From a checkpoint of a small transformer trained on Wikipedia.
Architecture: learned positions, no biases in attention or MLP.
Training: a variant of Muon for these matrices, 3885 steps.
MLP neurons of a small language model. Each row is named by its layer, matrix (up: input weights) and neuron, and shows model dimensions 128-191. Each number is 50 + 12 x the weight over its row's rms, rounded and kept within 0 to 99.
After each neuron's rows, "fires in" lists the words (lower case) most often at its 100 highest values on Wikipedia text that the model never trained on.

L2.up877:46 41 45 52 49 29 32 49 62 51 50 61 56 48 51 40 61 26 42 52 87 53 27 55 62 39 51 42 60 44 49 77 55 64 40 32 48 65 68 49 68 35 47 24 48 43 46 46 52 52 52 48 38 65 42 42 46 54 45 50 46 82 68 57
fires in: "it", "had", "out", "that", "have"

L2.up918:56 52 68 61 42 40 67 47 49 42 56 48 51 57 46 52 31 63 42 58 67 63 38 32 37 29 23 52 46 71 38 52 30 60 38 40 64 41 41 31 54 50 44 51 57 39 40 32 53 48 43 34 44 59 69 38 55 27 55 54 42 47 65 61
fires in: "an", "well", "second", "high", "first", "large"

L2.up491:53 53 43 59 24 44 44 43 40 35 50 50 54 50 59 37 51 56 53 50 45 28 66 44 57 32 29 66 61 57 47 40 36 56 45 55 50 28 50 57 56 64 42 54 35 44 40 51 38 51 90 40 54 38 35 42 43 45 40 58 34 50 66 46
fires in: "these", "same", "united"

L3.up779:49 28 39 51 61 59 64 44 50 47 81 50 28 67 45 61 55 47 25 63 46 42 36 41 59 57 54 54 55 45 47 60 54 63 35 35 52 51 52 33 56 67 52 34 56 50 40 46 31 52 57 34 44 61 40 73 61 60 57 41 47 82 56 39
fires in: "more", "two", "one", "much", "very", "several"

L3.up831:55 38 44 59 36 63 34 52 54 58 37 57 80 53 64 36 66 40 59 23 57 53 36 48 54 52 29 47 51 55 64 40 37 57 45 32 53 60 58 44 40 26 81 53 44 31 51 41 51 84 45 34 47 50 36 43 40 55 53 18 48 44 31 55
fires in: "of", "a", "individual"

L2.up558:35 34 38 57 56 41 52 41 64 37 43 39 44 65 52 38 26 45 48 50 48 39 52 55 59 68 50 39 37 53 62 64 50 46 22 55 50 48 62 38 68 37 62 73 51 68 51 43 57 63 58 36 25 49 29 60 53 56 61 79 57 26 43 51
fires in: "the", "it"

L2.up202:48 40 28 59 30 36 40 51 47 47 44 66 56 42 72 51 43 57 42 68 49 61 49 33 35 72 23 32 61 43 60 51 47 60 58 40 32 65 56 53 49 66 51 28 35 46 46 81 36 58 44 47 50 38 52 59 44 61 54 70 71 48 46 50
fires in: "year", "is", "was", "new", "experience", "more"

L2.up193:66 48 43 81 37 38 35 60 37 35 58 47 63 46 54 67 54 52 50 77 68 57 70 40 32 67 56 51 44 65 41 53 46 44 60 52 61 56 57 58 58 68 56 49 51 62 52 47 44 42 36 37 60 59 55 26 40 59 28 50 38 41 51 69
fires in: "by", "after", "with", "following", "life"

L3.up217:38 44 67 53 51 56 45 23 35 47 51 81 40 55 68 58 49 54 75 59 59 58 38 45 49 44 45 44 43 61 48 66 43 65 49 50 56 52 40 70 36 46 57 54 57 53 75 40 48 31 31 40 64 48 64 39 26 66 43 51 59 67 53 44
fires in: "to", "only", "agreed", "available", "hydrolagus", "koyya"

L5.up692:60 46 33 47 58 38 49 58 76 66 37 28 33 54 55 53 42 67 54 34 50 36 54 58 23 56 26 58 42 37 62 74 25 73 46 76 59 50 39 49 65 75 44 57 64 52 51 39 56 57 53 35 45 53 59 45 34 53 59 57 56 25 27 58
fires in: "an", "the", "any"

L5.up504:57 58 60 58 34 39 50 32 42 45 37 60 43 53 54 39 34 43 44 56 52 47 33 55 40 60 42 46 49 60 42 34 32 41 72 47 34 73 43 47 44 37 36 67 40 44 42 62 23 47 41 66 43 52 33 33 48 45 57 47 50 60 47 59
fires in: "by", "israeli"

L3.up75:27 45 45 39 26 35 47 61 63 54 43 67 60 53 65 59 63 70 50 47 65 43 52 68 64 39 34 47 53 36 77 46 47 39 55 56 48 61 45 23 43 57 65 51 39 53 49 68 49 58 44 33 51 34 56 62 28 46 62 57 40 52 61 61
fires in: "the", "most", "former", "they", "of", "there"

L5.up6:60 51 28 52 65 42 50 50 34 32 41 54 45 72 53 72 22 50 47 49 35 33 51 27 61 72 45 39 55 51 57 50 68 39 45 59 41 45 45 63 66 47 39 27 42 46 41 64 66 24 50 40 65 48 19 47 43 32 60 47 55 34 56 52
fires in: "on", "had", "have"

L2.up259:36 40 47 33 43 41 51 50 64 65 60 63 35 63 57 37 58 47 56 31 47 49 46 50 53 51 41 34 62 67 44 57 47 46 59 40 43 47 55 56 56 54 74 46 59 35 48 51 51 76 78 59 36 46 67 25 45 42 40 75 65 45 26 31
fires in: "in", "summer", "debut"

L2.up331:62 56 64 42 52 58 58 44 51 66 51 59 30 55 34 37 36 42 54 45 38 46 77 53 57 36 41 61 55 37 16 74 34 67 47 57 46 40 71 68 45 48 61 35 30 43 30 46 40 44 32 58 37 44 58 43 47 66 49 39 47 61 52 39
fires in: "of", "first", "last", "early", "most", "another"

L2.up936:99 44 44 48 28 31 48 50 34 54 52 50 46 61 59 56 45 42 54 46 56 54 50 42 52 59 60 47 65 51 85 37 38 35 39 50 61 50 59 47 70 38 59 35 72 49 63 41 52 47 33 57 67 26 43 52 77 58 40 46 40 41 66 36
fires in: "was", "is", "were", "had"

L2.up330:67 52 51 60 52 57 36 24 44 71 64 60 47 59 51 71 61 64 50 65 72 46 77 64 69 44 59 47 46 42 55 52 60 50 63 49 45 68 59 31 42 50 60 39 45 40 54 34 50 53 44 53 62 36 32 47 37 69 29 60 30 45 32 28
fires in: "into", "to", "after", "played", "also", "by"

L3.up53:67 49 61 33 51 62 67 44 47 50 41 71 37 35 64 61 66 76 43 48 31 35 60 51 46 27 47 75 41 61 39 42 36 57 39 63 54 62 52 56 71 56 37 51 24 65 52 55 42 44 52 52 51 44 47 41 41 54 71 57 46 51 56 56
fires in: "later", "june", "january", "february", "may", "mexican"

L2.up833:61 42 56 38 80 46 61 23 53 53 73 64 38 57 64 44 57 60 86 39 54 56 61 65 59 39 64 28 50 49 53 46 60 47 59 40 49 75 52 36 56 37 67 42 62 56 59 43 46 48 49 53 47 50 51 40 59 49 63 68 65 55 48 53
fires in: "also", "number", "created"

L2.up81:56 37 32 72 64 54 59 62 68 36 68 51 38 51 46 49 53 63 37 44 30 38 47 47 57 43 48 28 53 60 59 59 38 68 62 67 50 22 67 43 69 54 59 54 46 72 43 45 47 54 28 66 57 44 65 59 33 76 25 20 62 33 47 49
fires in: "as", "record", "records", "area", "recording", "called"

L2.up395:66 57 44 35 32 54 33 47 68 45 46 48 23 42 49 40 37 74 47 59 59 61 55 76 54 50 47 58 60 39 53 21 39 42 52 34 58 39 76 52 35 67 61 40 57 40 53 39 59 47 33 63 43 52 26 39 40 55 54 59 45 37 71 68
fires in: "a", "at", "according"

L2.up500:86 61 41 52 54 56 65 50 53 37 36 44 52 51 49 61 59 66 33 49 51 59 44 62 58 52 84 39 55 58 28 53 43 41 52 54 63 39 56 30 32 38 65 53 72 59 50 68 47 51 46 67 59 49 23 40 45 49 23 46 29 42 52 37
fires in: "as", "after", "if", "when"

L3.up216:71 68 51 57 35 52 41 59 47 35 51 47 47 49 43 39 23 55 85 48 32 51 46 46 49 46 31 25 51 59 40 59 46 45 59 63 43 34 23 27 37 64 56 79 47 65 23 40 48 35 57 36 54 54 54 62 41 87 69 62 68 52 37 53
fires in: "first", "best", "not", "only", "won"

L2.up394:67 50 37 33 61 44 71 53 55 45 40 59 64 42 60 44 49 43 59 52 66 66 45 52 48 41 58 43 63 51 58 67 26 44 48 58 49 44 51 57 43 55 56 60 51 63 43 45 54 55 27 62 63 66 33 51 41 43 38 54 58 47 63 60
fires in: "it", "fin"

L2.up98:53 62 58 55 42 52 39 59 68 56 54 34 50 63 49 54 77 37 37 45 27 50 42 52 32 54 34 56 38 65 64 46 54 56 71 52 49 44 44 45 35 55 48 48 40 46 70 51 66 60 30 25 72 43 56 40 48 32 65 49 70 54 55 47
fires in: "and", "of", "as", "among"

L2.up933:47 38 24 60 47 43 52 56 50 35 54 43 60 83 60 61 61 74 61 56 46 51 38 51 32 66 70 72 47 38 64 43 55 53 51 46 24 56 37 51 61 44 52 33 61 42 43 51 72 55 63 33 49 48 31 70 38 61 38 38 48 47 55 80
fires in: "their", "his", "new", "other", "public", "historical"

L2.up42:33 38 40 26 51 48 51 45 32 44 45 22 59 42 44 47 61 44 51 46 34 47 44 66 59 26 46 44 73 40 40 50 53 27 60 76 53 34 36 62 46 60 61 33 60 50 50 58 47 56 53 62 43 53 46 54 76 55 50 37 51 37 40 28
fires in: "when", "where", "at", "while", "if"

L3.up16:54 41 47 59 47 52 50 74 70 44 40 38 62 38 62 46 49 40 65 32 49 50 59 45 47 47 57 57 60 51 46 56 46 44 58 45 64 59 52 25 31 64 60 49 58 42 45 37 39 55 21 40 58 50 36 49 49 48 51 36 58 49 39 46
fires in: "but", "when", "where", "wheel"

L3.up214:20 52 49 56 59 47 44 29 36 54 53 78 69 52 53 36 49 49 26 35 42 49 60 53 39 69 45 72 25 37 42 60 45 39 53 57 52 53 42 60 53 52 42 64 54 45 21 48 50 41 49 32 47 55 35 67 41 54 50 57 63 37 54 29
fires in: "the", "for", "about", "against"

L3.up939:65 55 71 41 69 58 57 51 56 36 42 48 57 75 43 42 57 57 45 35 40 51 28 49 35 48 05 45 31 51 42 43 42 32 57 61 39 44 24 42 44 54 63 53 52 43 55 50 62 59 54 57 44 56 49 46 41 58 68 33 49 75 29 38
fires in: "of", "half", "primary", "global", "digital", "hospital"

L2.up264:60 57 75 36 45 39 64 62 52 59 62 42 69 55 45 48 63 47 69 16 53 51 50 46 55 54 37 51 55 48 44 41 64 67 57 48 47 42 37 61 42 43 59 39 47 41 44 51 56 57 55 64 57 41 60 32 54 37 24 44 42 50 75 46
fires in: "in", "intelligence", "institute", "intruder", "since"

L3.up127:44 31 39 65 58 45 51 51 39 66 44 49 32 52 45 53 35 56 64 55 43 50 50 41 41 42 28 59 53 36 56 49 58 53 38 42 49 37 50 51 46 41 41 57 44 46 52 43 71 44 53 47 32 73 31 42 30 50 57 68 59 38 38 41
fires in: "these", "they", "any", "actor"

L5.up14:54 40 36 49 55 32 55 48 61 76 56 61 56 51 57 46 49 53 54 42 52 50 82 52 35 48 40 43 44 46 44 46 58 65 32 36 47 56 58 28 63 44 46 41 16 39 49 53 38 36 51 30 54 41 43 61 64 39 56 38 18 50 62 34
fires in: "a", "space", "frac"

L2.up14:52 50 39 61 56 40 49 41 39 46 30 41 50 48 82 63 57 61 36 65 49 52 69 42 56 53 35 42 37 44 49 54 66 50 40 57 53 55 66 78 67 36 39 43 33 42 65 44 77 74 51 60 63 47 37 69 50 68 34 76 49 48 46 62
fires in: "his", "their", "you"

L2.up533:66 45 55 60 41 48 56 63 38 41 48 37 24 62 43 37 50 44 50 52 48 50 27 37 62 61 76 37 26 55 38 34 54 29 56 54 40 75 61 48 41 65 58 56 25 39 58 42 50 68 32 43 44 34 54 58 55 36 58 64 66 57 47 59
fires in: "william", "james", "david", "williams", "george"

L2.up618:42 58 41 44 43 54 79 53 56 43 29 67 48 40 60 47 44 54 58 51 50 61 63 51 48 56 55 75 53 65 75 58 20 45 51 49 42 55 56 48 62 58 33 54 61 39 30 67 40 48 48 33 53 50 51 42 53 62 78 69 49 68 48 36
fires in: "october", "may", "february", "march", "august", "july"

L2.up190:68 45 28 57 49 34 37 48 41 53 56 68 42 50 67 38 61 61 34 43 37 53 57 35 61 43 38 62 66 59 50 36 47 53 53 52 51 51 44 48 57 50 39 85 47 39 42 36 42 43 50 41 44 50 33 48 63 55 53 69 37 45 55 67
fires in: "of", "the", "other", "remained", "ireland"

L3.up881:41 49 44 58 48 48 34 56 33 58 54 54 63 21 46 63 55 56 30 51 45 30 43 51 69 52 54 45 47 68 42 45 59 44 55 41 47 57 52 41 52 28 66 69 28 29 43 57 27 31 38 42 44 61 41 64 44 41 36 55 62 60 33 36
fires in: "by", "due", "meeting", "after"

L5.up29:30 30 62 63 53 40 38 53 35 43 52 31 57 51 55 44 50 52 51 51 35 64 52 68 39 31 47 64 73 46 44 63 36 58 57 63 54 55 62 49 50 44 62 47 57 57 26 53 72 32 32 59 59 62 44 38 57 59 45 48 64 44 48 51
fires in: "to", "of", "tour", "napoleon"

L3.up934:63 42 70 37 55 50 38 49 55 62 45 48 49 42 65 55 44 51 53 36 51 54 55 24 37 43 47 33 53 57 68 32 61 37 61 63 46 75 52 55 33 57 47 31 50 54 56 66 66 49 39 69 35 30 35 52 53 31 42 53 57 33 62 58
fires in: "was", "is", "italy"

L3.up61:47 64 68 41 55 48 36 45 63 57 36 67 40 58 56 51 52 64 50 74 47 39 85 56 53 59 55 48 49 47 55 41 56 74 42 64 45 55 55 60 27 60 56 36 50 47 38 34 38 50 32 60 36 54 42 43 53 66 39 56 43 65 50 41
fires in: "the", "after", "to", "his", "its", "before"

L3.up85:55 61 63 64 35 65 50 26 59 70 61 72 39 41 56 50 38 27 39 45 56 38 58 54 61 40 52 29 56 30 24 52 37 64 49 55 55 38 57 47 35 49 52 59 41 57 42 59 64 58 27 52 64 37 51 36 34 43 30 59 53 48 54 50
fires in: "of", "name"

L2.up879:58 33 59 53 45 46 40 45 50 53 60 39 42 40 58 56 49 23 54 65 45 67 50 47 39 51 52 42 45 52 60 51 24 53 48 38 34 53 82 37 45 54 39 53 52 48 61 42 50 44 46 33 17 34 37 48 37 52 28 77 20 55 47 54
fires in: "of", "in", "bridge", "health"

L2.up594:60 49 52 46 45 38 43 55 24 48 40 37 44 68 47 56 54 71 55 51 70 41 60 65 40 29 51 45 45 41 58 55 63 24 49 40 58 58 55 67 44 60 57 64 41 41 39 36 46 41 62 41 51 74 21 48 45 71 67 31 55 44 55 42
fires in: "later", "also", "he", "this", "the", "of"

L2.up227:37 52 55 49 56 63 58 42 61 33 65 55 41 59 47 64 22 67 53 47 53 35 64 60 50 55 43 63 54 51 26 32 70 56 62 32 64 57 20 55 46 49 50 72 49 60 38 45 46 61 43 55 39 50 52 47 67 39 40 45 53 69 42 56
fires in: "such", "same", "called", "well"

L2.up261:69 49 37 54 42 40 35 51 28 81 47 47 57 61 65 55 53 43 52 52 42 44 72 53 60 41 50 58 54 57 52 60 45 47 48 35 44 72 44 58 69 53 52 35 59 39 39 57 42 46 59 40 43 41 36 19 36 37 63 41 34 53 38 66
fires in: "of"

L2.up831:49 28 60 29 36 40 55 41 72 31 51 49 36 30 63 60 45 55 61 58 51 51 50 55 34 36 70 35 53 52 52 52 55 70 29 53 53 23 48 73 57 51 37 45 55 57 52 59 36 50 72 44 39 47 43 53 48 66 44 53 32 63 50 32
fires in: "that", "one"

L3.up447:41 58 39 66 28 48 55 49 51 49 62 49 39 54 53 37 51 68 33 60 53 60 52 31 50 50 32 54 53 49 49 39 44 68 65 51 50 52 70 64 56 51 50 63 56 60 66 53 66 52 30 35 44 45 21 60 71 56 44 55 65 59 34 40
fires in: "at", "of", "w", "atlantic"

L2.up514:47 46 50 66 69 63 63 18 52 60 49 50 51 76 59 35 30 61 72 53 52 39 35 50 53 50 18 28 69 44 51 54 39 47 55 68 60 41 36 46 43 55 52 73 48 63 22 44 40 49 54 38 24 55 46 33 30 20 40 50 50 55 48 58
fires in: "of", "also", "chinese", "mexican"

L2.up107:59 33 49 77 31 28 38 54 55 55 52 63 61 60 56 56 59 51 59 83 45 58 40 58 54 62 57 61 57 59 54 24 53 50 47 69 41 55 61 51 40 44 59 42 47 47 67 43 45 45 38 48 49 54 49 48 77 59 45 33 36 49 46 50
fires in: "have", "has", "had", "these"

L2.up446:50 73 68 46 76 45 63 50 38 45 31 27 63 56 72 34 60 47 19 58 34 40 39 56 46 42 49 42 33 27 36 47 43 35 49 68 55 53 42 43 54 42 50 41 45 56 49 49 59 39 60 48 66 46 44 55 58 54 58 51 58 60 40 54
fires in: "was", "is", "software", "or"

L3.up27:48 55 33 38 36 44 41 38 45 41 63 59 40 48 49 48 41 41 44 58 48 58 36 42 39 38 54 64 59 59 36 61 46 38 44 48 51 55 62 49 68 40 36 32 45 40 47 63 36 47 64 49 43 23 38 41 64 57 57 48 67 46 25 58
fires in: "time", "united", "career"

L2.up478:68 74 53 54 54 53 53 57 40 66 54 43 40 47 49 46 54 32 47 71 50 61 41 43 52 48 48 40 42 50 60 35 54 40 56 51 48 58 60 54 64 63 67 50 51 47 44 41 41 50 67 45 81 37 37 74 34 62 41 58 43 52 69 58
fires in: "its", "his", "to", "most"

L3.up427:71 62 54 45 65 53 59 32 52 46 43 45 50 50 64 44 38 59 54 59 57 48 49 30 62 63 52 37 52 48 42 39 70 35 40 53 48 39 36 50 42 42 40 24 55 46 72 51 42 37 47 56 58 50 41 65 31 29 68 54 61 54 53 63
fires in: "was", "were", "of", "distinguished", "have"

L5.up520:50 55 32 49 51 31 49 39 59 58 38 61 71 61 45 54 57 62 47 55 36 36 52 87 66 47 35 63 39 73 57 73 40 48 41 42 53 43 42 58 41 56 42 43 54 57 58 38 54 38 43 50 74 57 52 43 41 69 34 55 60 44 49 30
fires in: "that", "as", "who", "of", "which", "from"

L2.up636:24 55 51 63 50 52 53 49 52 52 43 47 53 67 34 50 37 57 25 69 62 39 57 50 54 60 41 40 44 57 43 45 65 41 66 67 39 29 51 46 52 67 55 67 37 59 54 62 42 58 56 51 55 35 42 43 42 74 53 43 48 37 55 67
fires in: "called", "named", "made", "find", "led", "fin"

L2.up604:70 35 51 61 16 73 36 59 46 45 45 59 61 64 40 50 49 51 59 25 42 61 30 40 42 46 46 74 49 48 55 58 59 52 40 51 68 56 58 38 53 45 55 52 67 46 60 60 80 23 46 41 58 35 63 38 48 48 31 28 55 37 39 51
fires in: "of", "they", "time", "on"

L3.up820:70 57 47 72 48 52 54 59 47 63 61 55 43 64 63 55 48 50 46 61 58 41 46 57 43 31 46 51 59 41 49 62 52 45 37 46 49 56 33 60 30 54 51 50 43 35 54 41 55 41 50 41 45 43 63 48 47 45 55 38 75 92 55 69
fires in: "according", "to", "access"

L3.up996:47 59 43 57 50 70 43 48 35 49 46 66 36 54 51 26 62 48 53 66 57 47 46 63 42 62 40 65 55 62 46 51 58 30 61 38 47 43 35 58 50 41 67 43 37 50 39 37 57 56 50 45 45 38 43 53 40 54 42 45 50 53 28 68
fires in: "s", "placed"

L2.up328:10 34 76 57 51 55 54 31 61 39 40 36 46 50 61 54 23 67 48 50 57 66 54 37 55 29 21 52 66 57 46 38 57 33 61 51 45 77 69 54 51 58 51 63 41 63 52 51 45 37 45 38 47 48 51 53 57 48 67 63 50 78 50 44
fires in: "w", "n", "the", "e", "uefa", "beginning"

L2.up706:44 40 41 60 81 39 75 56 36 40 38 58 49 83 66 51 54 43 41 57 44 25 51 62 54 41 80 20 56 66 81 37 46 53 40 49 59 54 51 76 43 55 35 55 61 50 47 35 46 56 38 74 56 43 43 46 27 56 60 44 65 46 42 30
fires in: "the"

L2.up366:81 57 27 51 61 32 46 47 52 50 51 60 54 43 50 34 45 54 50 42 62 34 67 48 48 32 51 27 34 75 57 34 51 57 18 53 68 57 58 52 43 25 82 29 45 47 71 41 39 39 43 46 41 54 45 43 58 58 61 36 73 61 74 27
fires in: "all", "has", "had", "have"

L5.up694:51 54 50 41 58 52 41 52 65 55 55 58 37 60 54 45 48 63 32 33 72 39 51 45 61 30 65 45 38 37 61 33 35 48 38 57 66 49 72 44 54 60 49 42 43 39 46 40 27 38 53 50 78 54 36 31 54 54 50 46 44 58 62 61
fires in: "it", "a", "her", "on", "what"